From a checkpoint of a small transformer trained on Wikipedia.
Architecture: RMSNorm before each block, rotary positions, tied embeddings, normalized queries and keys.
MLP neurons of a small language model. Each row is named by its layer, matrix (gate and up: input weights) and neuron, and shows model dimensions 80-175. Each number is 500 + 25 x the weight over its row's rms, rounded and kept within 0 to 999. Numbers have three digits each. A neuron's up and down rows have the sign that makes its largest values positive.
After each neuron's rows, "fires in" lists the words (lower case) most often at its 100 highest values on Wikipedia text that the model never trained on. A number after a token or word is its count.

L4.gate60:509521532478490557494530516469520485482523441490525457496502454536517520519524475545530481516517540485454542510525493487473472508484493516446492490477424511455520532463441511472510535505531504477494477482481521505481495524537498493455525540493515530496556504488529520467539473516507471518
L4.up60:468504469501529489526489521509498562475550516467510497499532536476496515469486524544537514486511545456465495509466482495444480511478507510497517519498505545524555508507506520509516519477533495495454507474509544497502497563498498476552447467497509470481486499507498489557512543543507465487
fires in: "called" 14, "use" 12, "described" 11, "think" 8, "gave" 6, "calling" 6

L4.gate66:498469493484488539525493459469495491506507464510469492497526484460531502487500515493448469474524516508491502510490504477493509500476506485472509503483491521502533459547521521519551492491498499467516491518487494540488509519481506495504483522496463556445533512489503568512498471491492496524
L4.up66:477510553488515502505497487527502477480536488530526516529538496524501459503524526468516476558519490492523493478470480470491525508495520469457537513482503486470506548508484531498485483484468467483495456492550527512493500428517478465554516487504528548492468530483538537444482487511473483518
fires in: "place" 26, "position" 13, "art" 10, "open" 8, "opening" 7, "artists" 6

L4.gate313:476507506482522513505425535488505511517504506501480477458477515486477527459503514501508474471512491458503503466511521513518459503515494488507513454518484483510534477527507520508486482511550504473491502490482515492495526478563543506508537483527467502525508479479477525490502527496511469469
L4.up313:525507477467491526491506539502518482520527512479540501481481461537525514498479502514481499525501554544489465485508479487458541503502506496490501551505486555489511493511495460506469486474543468522504490501493417527488496468519511506501530502542483540489486447475488457483513456532517488525
fires in: "they" 65, "insanity" 4

L9.gate327:476513511496533533478517497488511494503526491520515531491465513513491518489495486518517522489495540527502511477501512499527535498472521503469465458499508468452492514489467517538504511572507497460525478481521481513453453504543509514517478490494498490477518484451474462503474486475454505492
L9.up327:468459447470541513452500472518505474499486462510481507503474516487503442522476509497486522507478454495505546492453502470484519526485530493478507483454483549481512530500479465441546523531502498453523479507510508478507477541485496472526473483549498497501508478450499455455512452565523522498
fires in: "had" 26, "have" 22, "made" 7, "having" 6, "since" 4

L4.gate653:498487542451523478482499474491544530519510511457518499507473476511478527504532482533531526467490520507507517504484531502460497473494466454497492462485514534450501523474470512463539491545471485484524484508500452516474481498513528457524476493478476506487487492537534490509530454531473511506
L4.up653:523466499509477486507487475480519537542471474493548504487482507494495528506550490436510522514504522533485540496472537529489536517477463503517525512494476487465529511481477486508530514490496517510483512480484486543470483482515497486482496450511504509488486491476494471557560482522487520470
fires in: "was" 98

L6.gate193:461547560469512535479540513503459520465549478531529505497465493465492505481519493512504539501442502526491467500475489477527498500465545478466516455508508469492499527507505449466500485510491566505495518490513499500486461462523470502505543516502477514492477472494470510477486498508491498506
L6.up193:496530490493502507507516505511492541506554488514467484515493510448495477488512476522463503492470473539502482488461471452522489471462542499514483497480444517471528497505448453514524465533502499527507554508491458480502485464462471522501503471477492503460457513467489502531496507522557495486
fires in: "has" 85, "have" 14

L10.gate545:523505507491484490463496517526485542516475480462498546540496474530503493445467489555514484483518530494451510542526469524492481475503489510510474460509494493461478528472443487514492520486495457484476480523481533519512538479484521524471517517539514483507507490481548517480476483517483462499
L10.up545:505510484473507488501486529487492502532524528522505524506500455520479479482480485513519477490508511491464514504481516529485514453486488518485517468486502443540479525511516503496514541491506555512457522492497492482553509474515452451496513523527436494486471473475553512462505489521517541500
fires in: "this" 53, "it" 14, "that" 11

L9.gate59:470477462490457505498478500496489523480491488473517475502499466529486509496539485502460439500487548482491501476495494474516520507486472533518486481476548492520512496492484574498469517556497484512475490491470521520512477516480460515526513519475503487501476522497510503496488507473498511478
L9.up59:512457434445524485465486544533483478464454494486461528513515490516514453496492500497467461505526507452557481499476506496432500534515475530474496486469498497504517502482548506507490497472458507498515502522477512504533521538507491454536501511550482473501477487497477434523528452485504531523
fires in: "second" 17, "third" 15, "first" 6, "3rd" 5, "2nd" 4, "1st" 4

L8.gate115:490531479479502528500477489494433524511494569517480523511516494519505564502446515503529532514493507494545509493499566514533459489507496533483522497532510493491527471492517484471468512495549524499499490498520471532462503509508490501470462477518491515483496485495493481481444457520495480551
L8.up115:490504500487508512502469489547493492520521510493467503531526518475530502495470492499468513504486486462474505515483488520485498501491501503444532539533514476503463521496545489502484525515532525470493485444495487512498510520534518552526474510557504527500493503488477528459517487506546494497
fires in: "on" 18, "since" 10, "until" 10, "during" 9, "of" 8, "for" 6

L9.gate344:507490530469490536470504476540486483496507489520506506435464494514477491510499514495518510545477512517564497488515510452480503510524538476492475490459455529465530514466474517479469484492524517498506487477481510471456463502485553492522498465488506504465477524464492513514494516455473560480
L9.up344:477488488472488510502471529517439558548451507487458499547491506511472509506509505512531497470525512510527494507541527519494505476494462516529499486539484494466511508489484463459535471459504482568508530528523527504501500471531484528477507452527471539467464496478535505529494488529500483521
fires in: "went" 13, "was" 13, "began" 12, "started" 11, "continued" 9, "did" 7

L4.gate422:525489490487488477506480464468484507540487505490523491422490456516490498460492527468482500530499478486530483502447514536502462532503517500497507458482475496509534498530521498529551522500510477461526500513489468495488495491513506473489505490490510456486494512525533532530449508472445488472
L4.up422:519518483498515496513490482488471516504458441552502523464470485490457462520477496491478478491480527523529480437524546468496491503462485506514500492481484483514525480497510485498549511458497515471539502484459515491513535476444562529522473486536535490469503492521502499502480484517469533488
fires in: "early" 26, "long" 17, "short" 16, "late" 6

L11.gate364:472471455486529504532457523522447536523487498496539500475539468520464541483462539454506499499495499520537503489493510548554500518521504539498539507493528466513528522475503522482476482502496500526512491461501503522498482486539496481500506505540476498523482496510457482464464485479452519491
L11.up364:543530515476474489485512485495481514496511485534472491524469545520502456498471485497468512487564451522470500537497475490498483502488508486502478525518505514485519493466535490471486488494546479521499509525524489466458478483503500563469495468528494431532504516477529460478516515516535495499
fires in: "at" 61, "with" 13, "of" 6

L6.gate332:477496509484500500502499517537478490537527447503470502529498454517515502505537483487507496539477529519455469453525539493552468507509515462502536531518482493452509480506480502522530486452568518508528495545494515454489502505573501484471515517553484474487525515495506476468468515493486459461
L6.up332:469479479500446508546483559516484525560512506486476569503478485498505531499463504478473493458482493502501531512539517533470503500476516511541526489471523531489506471488503531480447489471488458567499546475439541510476517484498521497501522472529522483523486524505509484520521484499508453525
fires in: "early" 35, "later" 15, "late" 13, "born" 8, "earlier" 5, "next" 5

L4.gate345:495489494471480484503490435533482490509488480465499496484490483488513471501496547522494502499529548494529493504492525484540495468534476537516485487441497506481484503502528525532503481498508536518525519471523518489485530487515480502505559478514538509493480491499504500520531473514519503472
L4.up345:520513522495497530516523457503455507554516484492522489480537537441564473507518501503468509520538511482490498539496504488511482515490478505468574457507485527465475500498497494517479515492495518503513502485490493485503530488498497472506502515471545497476536485471510501474516485517474536456
fires in: "then" 26, "as" 19, "long" 14, "personnel" 6, "soon" 5, "and" 4

L9.gate137:491528481490525555488489507519512492548509477501480520546526492508467538519444496508532470483495495438443538476493495492503481465493494481466476512517460438490519501470503563463481520521513491492488523496464522497484486497540500465511503470484457507477529499499466506532465502513470475463
L9.up137:515464511491533504495471489518509476538455502539472520494496465488475490530481545495517485484519461515460487570528436492503522497494527525528540548532470511519522511504489514513469498509495488502488540482456467482490490522455484516500506508473481496524518455503493475500506532523529497498
fires in: "the" 40, "of" 26, "his" 4, "whom" 4

L6.gate697:518453471507493507466484522447480510474548475483510495454505539540514491485496500553509482530504541501488510515492508475485470518461513504477487510481493549499499552503464506510488503482476500485481479511478521519479461457497470514512540547489482537461538498505510523490516501477494492502
L6.up697:474485481506512518473510522496489518499483492508501484533521506458491501519486506486570501553542496517529543456527507507476530492486475493443526486517477508502515523480510490517484523490473518492449545468520486489495460519488487504560460487525526510533525493480516528487523464526475444548
fires in: "music" 31, "art" 22, "artists" 6, "hood" 4, "musicians" 4, "musician" 4

L5.gate551:476462503453524456502503481459505478497506499507572563501529448528518516496528497458517486493526513483482476509508548506483493526479487468465525479492451498517501507497513515498525530493504504497497488522463544460537499500518515488524503469527499481498472515482514579509466470483450468516
L5.up551:472472499499495470486519533490505449509548515512528463524499478514477479551556515476494538498480530487500459499519511526504517498503466455495500493510498475505499463526477520496553498465496537512530528462531552468472513496513520482498513530512526525495504505500520524493506525494515462439
fires in: "just" 17, "open" 12, "opening" 9, "even" 9, "reserve" 8

L11.gate530:504464477477496509468538466503483490529523483514490422502502479499491489491508485494503544517491521520477484462517466509533480486496530472474494487541458537466517527501464515507508491473511511449493455476480494498501494478560464482479529410483536512474513469496469492517506494508480484485
L11.up530:507467476514443514490502484538514502513442492497497479479487483507506464501477499542501514512493482485548492534537474559494506485497459480497512453505468480456484498547491535506489457482509498540482469484470482537488482481516522512492554468511548465532500507508496500481501467539488511486
fires in: "and" 27, "well" 16, "or" 8, "even" 6, "not" 5, "soon" 4

L6.gate572:490527502507531526541471480513510522474472472509480509485429448525504557503475513477519491502527545491487556516516485483494436509497549499493478499506487489472482494515482489486547512472472503472444482498501472517505462493493493490521514473525485489511489501499500484513526496520508481515
L6.up572:510506490479520531523491480481540504502486464464469503494486447518495525559485484522551530468516511500496524479519477463511477481519548499480464521518496522465478507521463463511498478473468526483507494515485500506505465479479533479496503521516499482514513512546491515540512495504527459515
fires in: "film" 32, "comic" 8, "movie" 5, "magazine" 5, "year" 5

L5.gate220:534502503472454524504482495531484496528492526511457485501525490517473509504472532475500537466483469453474504516516456512467494524512466494510473504488502468486484473555506508486554533472501494498467525472501496522492497480555523484527517523528512502507446549497490523519479521537504450531
L5.up220:539483484471501541531486514495516504516507496515471475479487528481491494502469542488551512474521490518541518472513529521456499527476516498496467502490498469498492470524486492499524532479499498540518531482489503514495523536515536470499491480488496536526485505473466527455495484501529476521
fires in: "for" 20, "started" 14, "began" 10, "enemy" 5, "begin" 5

L10.gate434:496489528466464530487512521545473507527520505467516486507507515524469521471494454475493488509494506495520461469485497500453490493475487509506505514512460495474522516493446481511509496522533499522488493502451494529485512484510503482524533446508496526486518506513546503465526495469522475525
L10.up434:499479550484518523437538539519523505459496538465488507513527511533516497489462437460517481486503513493505482516495525518537487487548485491499496487484494505503501510506492504467517483494549486494517529500489529523509506457511493472531522462527505505497474526489520508481499525541492512483
fires in: "i" 41, "and" 5, "ve" 5, "m" 5, "would" 5

L5.gate631:486519517512501483489502507491470467473530442477478494536515495487489478499522500538514475492564521482498494494466491458500533478441505549488493504546477491509528518428521489513497493442510511501518473467505515509492486513528548467508511459517469490495491512481516532517506516473517503510
L5.up631:525469522469513496512492498448505485511504478460460454524509501481502464502515551563524500508522492529479492493514499479501517502479534528501488519526445472508524506469517480494486485433478513523498475478550478515539478536506541488545522510484462508506477535431527494497488522479504523504
fires in: "s" 24, "support" 14, "where" 11, "supporters" 7, "supported" 5

L4.gate117:458498495505484503521528508483477560471509526500524523546516511511467472473467514557480530480481505465461519521502492479484510495455493526506490496503513484468540493520503499473494509491517511496497482469485529520461516506490464437502447525482507561448495503503514534494502479540537449542
L4.up117:509550531511503467515519516485505469506505496504507470513509475505502550520517545540501444441468477480485483520463506518473504518507496520476472537486486527482477471475534477507475505535557510451534489494577523468528464498505483495514544507529513461495581463495524523539450500491482507457
fires in: "this" 45, "described" 12, "to" 10, "believed" 6

L5.gate212:470515485530520442492504489508504470483541499536524486514467499489507509515475496492509491518451531492510455470464527502548480521504495499489512522460533530471534486468516526485543523528500466527513520511498500505508497487528494495499493474528511465474497509485527450477476512477505516504
L5.up212:481521491523536506491492488498477497520499497535517537481517504498461509475491546485517502516524447508483476486471487490488480471528495514491520461523483431509522480524517480510487511461479460489533493461542487471531497493496478514499478475537481502462492524511507498477527468528540481433
fires in: "high" 22, "late" 13, "well" 13, "mid" 7, "early" 7, "centenary" 4

L10.gate203:517485493481510473502520516502516495513498479486521491485499528514484550493528442498502483501522484456468466492517543495513511522477482500478529485521513519500459503447519565484481517505515506472488497499480489473544479523513519512502522483503444489459499501494490506471551483481511535506
L10.up203:427493467483506539497517508524477529490533495484494510505512475520448505479479494514504458515471499524532537494466527505525510473516508485489506448490515493562503492534499513531472481463461500520465479507480496506479472513490501513538543504519520487524433496507502497487486475493522473480
fires in: "second" 20, "third" 15, "first" 13, "co" 7

L6.gate38:502492508461493487506500502497495527491570509481557483483535505448497504510519501529482494434485525470507494486488504518518514524516523525452494487469474483503504508505482515488463481499466516506455512528509547522495461481517502454467478521480489490480492457493557506511484488508483479502
L6.up38:476514476484477538483530537496541492521533468473520475516519494520488529477465527535512475509496465504467508495515523516488526519479502478504496518513539498510480510505490520507503562518497493533497491484487538517503475525513466497474504502474513493456513511492487564519503490541556477509
fires in: "this" 54, "it" 5, "bisz" 4

L8.gate553:499520454502494507485521525503466501469531521493496505509469515476489502489471516500478515471494476456474513497488511524487491444478484513494475522518488493482531561503468524513477483505523474511486474526478522434491506499502491486556500515457510472509522492502472524457554493521490501539
L8.up553:496485461530503496488519494447465456522469473483486480463503495466508486523471487506465496506496555494531481524471509486543508523474475525491462489513525493503488494531516483485501486470478527493516530501510518481461485496554496462494559497491479449461470497495466521491551497468504474480
fires in: "and" 90

L8.gate456:526481478505512490523490483489509544481503501474512510507494475496510481505537534540493539526507508478484486525489490514533488508489498553469458521497484474505486528504513488504511483469498514482485492501445522526508493508525480522543509528492490510502493490527520518485497532481477457475
L8.up456:520492517500507509525489507504565510482460511485510486474472489534470474495462508500503529514559545479482516478509475481532545476481482496495521489482457535508504532508476473498498506499562520490525525461482498468475478497516507472498512539480522524550478522468483503520498495511505548476
fires in: "of" 51, "that" 21, "fenerbahçe" 5

L4.gate691:507486510510507457500517482491538487535492495495494533513491434524518481508491454518502498499517548472452530507493490508518548488491501510462449525484473548529542455488461519428530519532527561455514516467459472536531489464472508501476515518519508497487480488479521479485552505456508502461
L4.up691:499499478504469499514462527509477483526509510486511555482503486464491523516518476479529509530493512500460481446486505518495482484492514497499505458527497512489484454549479464496514547532468507520494482547464458518547462513442521486493503471467497463526518525506517475520498503515524556482
fires in: "after" 68, "between" 6

L4.gate573:521471538497503519515505496476510503539505517509546500486473467502495498483507481472539522511528523499543457484527485524466506488523502536464483469496522513528469483513530544554500474516470513513506502481488423530527522522499468547527510499484478492472511517501476500507484513456522467491
L4.up573:496504511507489462517516535522519485502501484497515494469518450516509507490519459470478513525503492479467511507475493493492455536524490533531465527510481464537506513527501485535500499461493531488436442499474496471518466483500467509502490488487536494510489456478477473482492486516467517506
fires in: "season" 20, "band" 15, "currently" 8, "left" 5, "guitar" 5

L4.gate401:510527530497480493533515488466534485505458487467510539504486491502493464449493434564546511472507506481515512467481520468479461482491529520532454539503481495518477483474502489457498511526539515468521492471486512514482473450532532485520493514537513496484487516487455527510503507514497494512
L4.up401:469463498504510478552536495503435462426484493445494491425478500554468471480491511541469532498544506506509503491560489516505502502516489514479537523486475518511520483453510508444478520535486453521524555507496508497516486514502513516505484541481501504505476512515486504512502503496490459530
fires in: "in" 61, "intelligence" 5, "information" 4

L8.gate16:508530483496502499527493468497503458496517514515514535494472454510490496498476455482496497448539465506469431491469474494496522483465462523500481527520508493477534518464510540503523491475448521522447484493492491489530498515513526557554528489512493484476524482489496526472473469523511451499
L8.up16:579499495537493426537479497483475491498519499508512496503469457465516491489502490519464513480546505471510508466499437473465498520468531502499480521533487508507481519502511532476466547500484505512485509541485530462487533467472491463518546509450515453542501457479501504526502535486508489510
fires in: "of" 48, "all" 28, "both" 10, "these" 5

L9.gate194:508528469518529504509522483514441508570492486467512565478460476497504471471507505499525472519508530492502508549525492501517467532476494502496482498551511473527520498506495515523486469446525520482510472496501507512471508515511507528510505501534499454493438527516501514485507513483432481539
L9.up194:544507461521510484482569528489501513551512501492531486438483501481516515512510469510502479493497545550526512537524483527535493521543520503505475513525471508517523522472527496488495458495486502486527501506513529513477490490487491501461488526535516495516527503498495512479480539463444457539
fires in: "south" 21, "west" 21, "north" 18, "east" 12, "southwest" 5, "southwestern" 4

L9.gate562:471541466489488473481496490509503502504473491483519497484441505526526514471451525459488513518527550512505470486498530514518499490472516521490503481482490482504526545487511456470509513486487492514481497488509492512478532491528475470503516447507452483495482544535481476504482478482484483537
L9.up562:540463517512462546474509477493476470465452495461487532488491492515511438508558536468457487504484522545541525489512499468539517505464501478528529574508478497467525552508460490493532456495475486521548472497493494517457490491509532485575490500527463501507458501474518518488562468490486468487
fires in: "was" 26, "is" 18, "also" 9, "later" 4

L4.gate247:524508486491475535501499528466487508481492489471470514525487470532507503497468499562486522495486522498514482509477497513474501484480466516501498518529524497491502487469512489499492511466491486507475535488502514530513483516440475519485579543490516512532520487505495469512541461552506527494
L4.up247:561468501497482490512483521474508491539523485482485536470533529515522488501516458515512516533524509480505448457508480534515542515478494527486486510482464535508473468543484527503519522485526537464499485528499452493524512466478507553500481479499522462489480516480482498478490472516540479521
fires in: "it" 36, "to" 30, "shri" 4

L4.gate430:484446468499459514523465484487502486563538515467482511510474482530496489479477481499560501479521515476483508501512495471522457522523507475553486531562512474504541508452497454535505518495489498515507468488552495474479526560469491480493484539507513498486490463478497525477480525517519495470
L4.up430:499516507544531458496468488522539498492504488493490461513489506553489508475482511521489467493496453441479518465544468518507527477528571495516505508512508545520478493481478509454496489516468500512510506512493519510529531502497516450501514532534502514525466458465503495484515511503511526482
fires in: "but" 37, "because" 11, "office" 5

L5.gate544:443506490489480521509472490472517510546498544494454469511518501476524536536497502503540497503554531441511535493447529517532497479493508475483447470505541488479529442512492504511474500486482544528476489479510487504506483519546539542483517477468515507500486456487478537513552533466457493482
L5.up544:473482512511466452508482471515514454485516541486469451506492502508530497517484497498569494488503549462508495495466501515502489487504564494495437514477506504491496445509480520487492470490506490530508462493477477486510517503515517511448509490461497493502473470527492503540524489497474517482
fires in: "from" 72, "between" 26

L6.gate537:496496516478543495524543537535505506525484508543470502454535471535520532486487483503493478463507492483489508487501472487475500485491459516489494492497516513490511509487507508536486534468533480530486487508486488540491513488507537475532466475507495460507543473490510493475469497536504492468
L6.up537:491495505487526487532515530505483490526493520485489461513469483538485473506481517493515493489515484473545487464522487507493532478531522523483501527473437480484518518456508472505470484514514543498480510535457510476479515491459510444496543515505480516535504463493512519508507522508459526468
fires in: "of" 89, "on" 5

L6.gate184:486488463475465485518455520510495510512509468496474561502485507495547486488475526493480528504510513466537540494508509514518483525525535471488522474469489529491498474495511524490503479527462513542489487462457508508499510491514488544469484518517510498505453518519505536472555537499469525504
L6.up184:533477467485486473511488510527513515457431489494473495530470490504548465478489479514483506535502486495487520528449505499478550477527463477510501483470496484504540486495538534534534504545527469538489531474482467450519505480517504498465505494524478499501492508447490525521523467515476526511
fires in: "at" 94

L11.gate664:508526507506481511479521524503488473455518508507501469460466469514553508497483499543483483447519553516489490512487456506528474508492489459485514501496464464458483564493477486541525569493501481464510496499521505491511502503483501492485497502516509500472463514510539535502525496506504540505
L11.up664:544511491455514492470531513480484482523499474497475479489503500505507514508494513534506510459509569529475541504499462504510478488464491480508521481493485481475485545521474464493521523503536549471505493509488518466501503481511510466522483486516531485454466504500521535521508477529520510495
fires in: "he" 18, "they" 17, "she" 14, "it" 10, "and" 7

L4.gate145:519475487529512509485494522516475481510509489477509515506486400468507479518439472485476529491504517453501491498478510512519488519486501453451493515490540476471519469493521484493479527476508511476522427499462483472504498530498484504485527509553530489483529516455494518484459472480483483502
L4.up145:512453467526511477500476515502449504505549494473527488518487449480502509502499499520494515449496476443506516508498492491503459511509517486482539500522484450511522474505528509485475545479512509493513449508498540468455493542482475471532500485504480495515510508519479482486480500480480420494
fires in: "according" 15, "next" 14, "following" 13, "final" 10, "previous" 9, "finally" 6

L4.gate248:483538506488511522539482537484508500540525553466468491494508521502500511527547457459488510487504477520492512493498481491508514446505474512506491488523482516468499484527513486496501496541477516523470529497485478521503515521491497485470497497548485502539510523490540496538510522461460490462
L4.up248:461488482488498529501484485444527509523502559461537486490493482501527533516535483469505532477544553525467487482461493503492513520491469547516484525482497527483530504525531501505493505503484543497474522472494490504492508535495531518505500509476477478498503458526505486531498516451443501489
fires in: "including" 29, "as" 19, "like" 14, "to" 12, "from" 7, "include" 6

L4.gate173:469504507538467530523501541487519506530526453498482508508460482506538491482533535516488479509494498480465545540518501496480517531544520487500535501515484526494533473524518475508526497491476508488510476547517448484538489484495510477540474516535487480522537533511521509522463544453538461492
L4.up173:556492531481484528489509537524515516537507465527500518520513506502503476510496468531523540505510524459518473537535461485504518500477491492499480485485494492512515490496476505458531533546513537498499500506468506467486466532495512499513552513489535441515510465529536487488508503526535498501
fires in: "said" 23, "did" 16, "won" 10, "wrote" 8, "historic" 6, "does" 5

L8.gate242:517481508508489485510538518480470501529496533476481506512458512496511511505511468512465483466480475510499499491544459530499489530459488504493517521519489515500496505509420490514512492501541516525539512502482492481509491470489520444561485449488510520519493464552520521523511472475456456536
L8.up242:529493475494466495507506488471500475495535489487495523493521533508512491513479492488485480408493486510503448484476483480494493533501539464479498518485486516492517500498479524500581519481490558530515527486475500451517468442520537470537498480503511510507520511510520524475494480514486446488
fires in: "and" 90

L4.gate512:501484494490544511511481502526488514496493476511481511528493485546522490457481516510462536514495454467529499462488521506524456486467498483461532499494527519469504494486491516463478487480502496525512447509447480457485532502504487481490507530519497487487495507500494485525561521450504480507
L4.up512:481509534512467477523495511527439519489548510483482540567500474463509515471504472482507504518527486499487532519468513522549494481433505527496469520504526458482502466494511523486451565530513553501543483512529495523547504477501514506483502452480495486511488493472455503465494488481490522509
fires in: "first" 39, "main" 11, "last" 10, "final" 6, "finally" 6, "own" 6

L6.gate278:527519480485478505501509597415473494533528528476471504507536441512482516503509526461464486489459486542528525496487524485527489515483476521508512481492531512516510540483475509466486472461497509514486517484488510564506487481520528474466477504514549479499530480486488473485458518518472470500
L6.up278:491501472474493510511476504496511468546507489471482486508461474476465483518515490492519509482552526519461488484506479490465452486517467501519476558549481544496504534507560489516480456466515455450490473502506500527476471475516548492542508486476480447502517486489488513504487526493503511521
fires in: "including" 16, "included" 13, "include" 13, "with" 8, "includes" 6

L8.gate64:493530489464409509542538542500503468475470501488456540499508516517446499554524498487500486545507497536501519508507494496530507494480501516480518497483485495437555479519498561502475465518489492456518494465513467514496475499507493508481556498542505509496501502527514524492464512531503501478
L8.up64:493557497480475503482518462481505481484502520497478473481501534524546513533483445514470512444509503491501515476502473525486487477440522512513510482505472499532517479521531499483493512517513482484513465503494509485570529518467509554487539514511451491525482445527510468526480476484440497530
fires in: "by" 41, "both" 16, "in" 9, "of" 7, "two" 4

L6.gate679:488489537472470503481489516503539514492542499477518508469466502486478501505521443532517513510495536461510469477494515505527471485485494500493513454496516480458546534441464489496452492504515471533481485503500493509511500444493490487507525473520466488563485512538490545520479523487473501510
L6.up679:540525526484441513473481512498531474509535508508491519493499526478543502521554445560440479468489504520548507491481478479521532501483486532498467497535504525480511475447446467501488469513483443515516502512479508543475507491457526498496499514464496536572467517475479501504497538468517509495
fires in: "had" 90, "has" 5, "having" 4

L4.gate569:496481502444522531486499507492477511471497499475484499503515525491488501486467490497533475503517506499481470504506478505493453456465499524532492497506528529462532535443487452464488512499468469450517467487512498499536499469517515500480520496484522465468523472549532517506515488516537487475
L4.up569:504531531533476512513509473509536488520510470564526530513478515516478480535489511529510472473502495501511499512483505471500525518516509448477482525524512546520501468483495482460494505513487492440486494526521500453482509496515498520459511510510525517530518512536527513420517477531485507420
fires in: "said" 24, "however" 12, "but" 9, "that" 6, "because" 6

L5.gate154:489494475549459494528533495560536467471502482484506527535495478520497501488467477498510478514506500487531543516532539523556475527494557534495508534501520450492520520498486488515473550515486514468517507475512508480520463475487516455497517510513500441527492509518536512513488512492503512539
L5.up154:446493489474536477536481499519470515507510511450473519493480515536491452483473510478513524489504559502508492447480452513482462536515521506526498483485474532444491444481492537475526478469524499547528488478505447535516484513484506575484534513500529505492522515508510526468457469508526543510
fires in: "in" 92

L6.gate78:493500531545494476502482483461448473534495518526523479476498498505517517489504503524484437537504511505478471498523493502477482497520474508503499496498546461479510500492483467510480476478475477500496483494490541522542519449497506447528461463520485489514530512543535505491539447520447522452
L6.up78:488523491478506485516497480522540477510486522540485485495455473483511480478495477473517494489500426493509489495478504499499463472512489507484477480537537576499522480450494536516549511510493491483494512480467506505528498485500466480547503490489496503475539506505480459530492492497487518457
fires in: "high" 30, "higher" 10, "highway" 4, "low" 4, "deep" 4, "middle" 4

L9.gate696:459479501477466512515463517505525515482510509503502531514491463507530441472480537447472506514517493487483513471511511519479475484480516503471533440550489492475508509485498529503478499514528478500512534453500533524496499484491500514446535515514504465505542485486526512461505518476499465474
L9.up696:540521491518500473479530445460542529505513499506500471478475477468495512475515485481517492486485493498482493545491495499500518441500506511531492498476462524489536448480515450503505523452506520504509465518487554431534470462476463518479520511504468467505545515488527537465514486496517490498
fires in: "of" 46, "and" 12, "following" 7, "few" 6

L5.gate233:533500511519491511483508466479520476539503489510514486519442480501470506478536495499519487505477478438436472503501524500500480495530530529474513460471517549503494485467505520493494487503484511540485443502497485530505473461491479449477522515473476515516517497519516501540545463472485480479
L5.up233:506516466477519516499507486509527542551524506462519466524481522533468492499485491504491527512503499463470521503489557493494518467548559526506521484441525524523475484488507437485504464518471516502473507472533503498480489535481523491501491525547490517435492496519523525522515496522524476532
fires in: "it" 82

L6.gate497:506496534447484450562466531512471493515521522504510485491471475518490517516486516529540512485536500508506534490517516543496501504513478476476573502482512482509533498471507463468503520467490514494500436478496483543494477493522511456483523467527495510498499508502534526536508461483468516539
L6.up497:507499517474483465532456492516463455522521557525485464492472474497523534522516498494480523478517499497537517500554508497515518491504475500518507502480476521509547487482495477488494494502465519481532467521470508537493511454524514460500485492467525533490469518515507498545514477496503534535
fires in: "is" 87, "was" 7

L6.gate658:488485495529513517503521535511502483509481500507513476458527510447496485486459484461489495506473478484519450439473499525550485556559489465461500498559498504498529501531503464498509458542486529472494459500509494506473504508522522511485485483534482497499482476524483484515528513494457452527
L6.up658:526554498514500507517528500458512535538512461467547522558514502503542574485498478537525480500488512497497471530489500475526487513504499477509464505548487536522505505484448462520486479510539477488520501493557486513506462526498528508527462497525505484441499517489520500509480529467464467488
fires in: "north" 25, "night" 10, "south" 9, "native" 8, "northeast" 6, "youth" 6

L10.gate272:495491511514498508494495512457496504529498505479525531507440472466468535505506513484499518502481527489499507487494501491497454452532480461503479493538474469463500529520505454499550526505502503468475451538499437507499494468520501528521505473486502481483546492511528495522472510520504508513
L10.up272:494466496506532514483477506512497503522515554514529510508507513485489506514480488475525459486523534483534542454513484497441553540508510486491526476505433528491484533455451476494477490486533483478483481514523517535484468508504454498515487504529533523526516501489472482557480504518558512525
fires in: "he" 22, "it" 11, "she" 9, "said" 7, "they" 6, "stated" 4

L4.gate43:483522475444525531466511487560509561485509494500496538514445501513482489484468454511457518506536531480488517560485488485509460503489494525507479505480522554504544540515541491516481490499529497480537530497468474495509483536504527468517522493483509517491515513492501473500503508462526498514
L4.up43:456478469489512505465513545472475506474499513494489523489446505500480533513460479520468500497510540524486494483468476455472441507486504549515452518507500488495491473548486506515460484477504454511484479522475492489508480520466487493541469492510487513536473494512521489491517498461527489511
fires in: "third" 26, "second" 11, "lead" 6, "leaders" 6, "succeeded" 5, "seconds" 4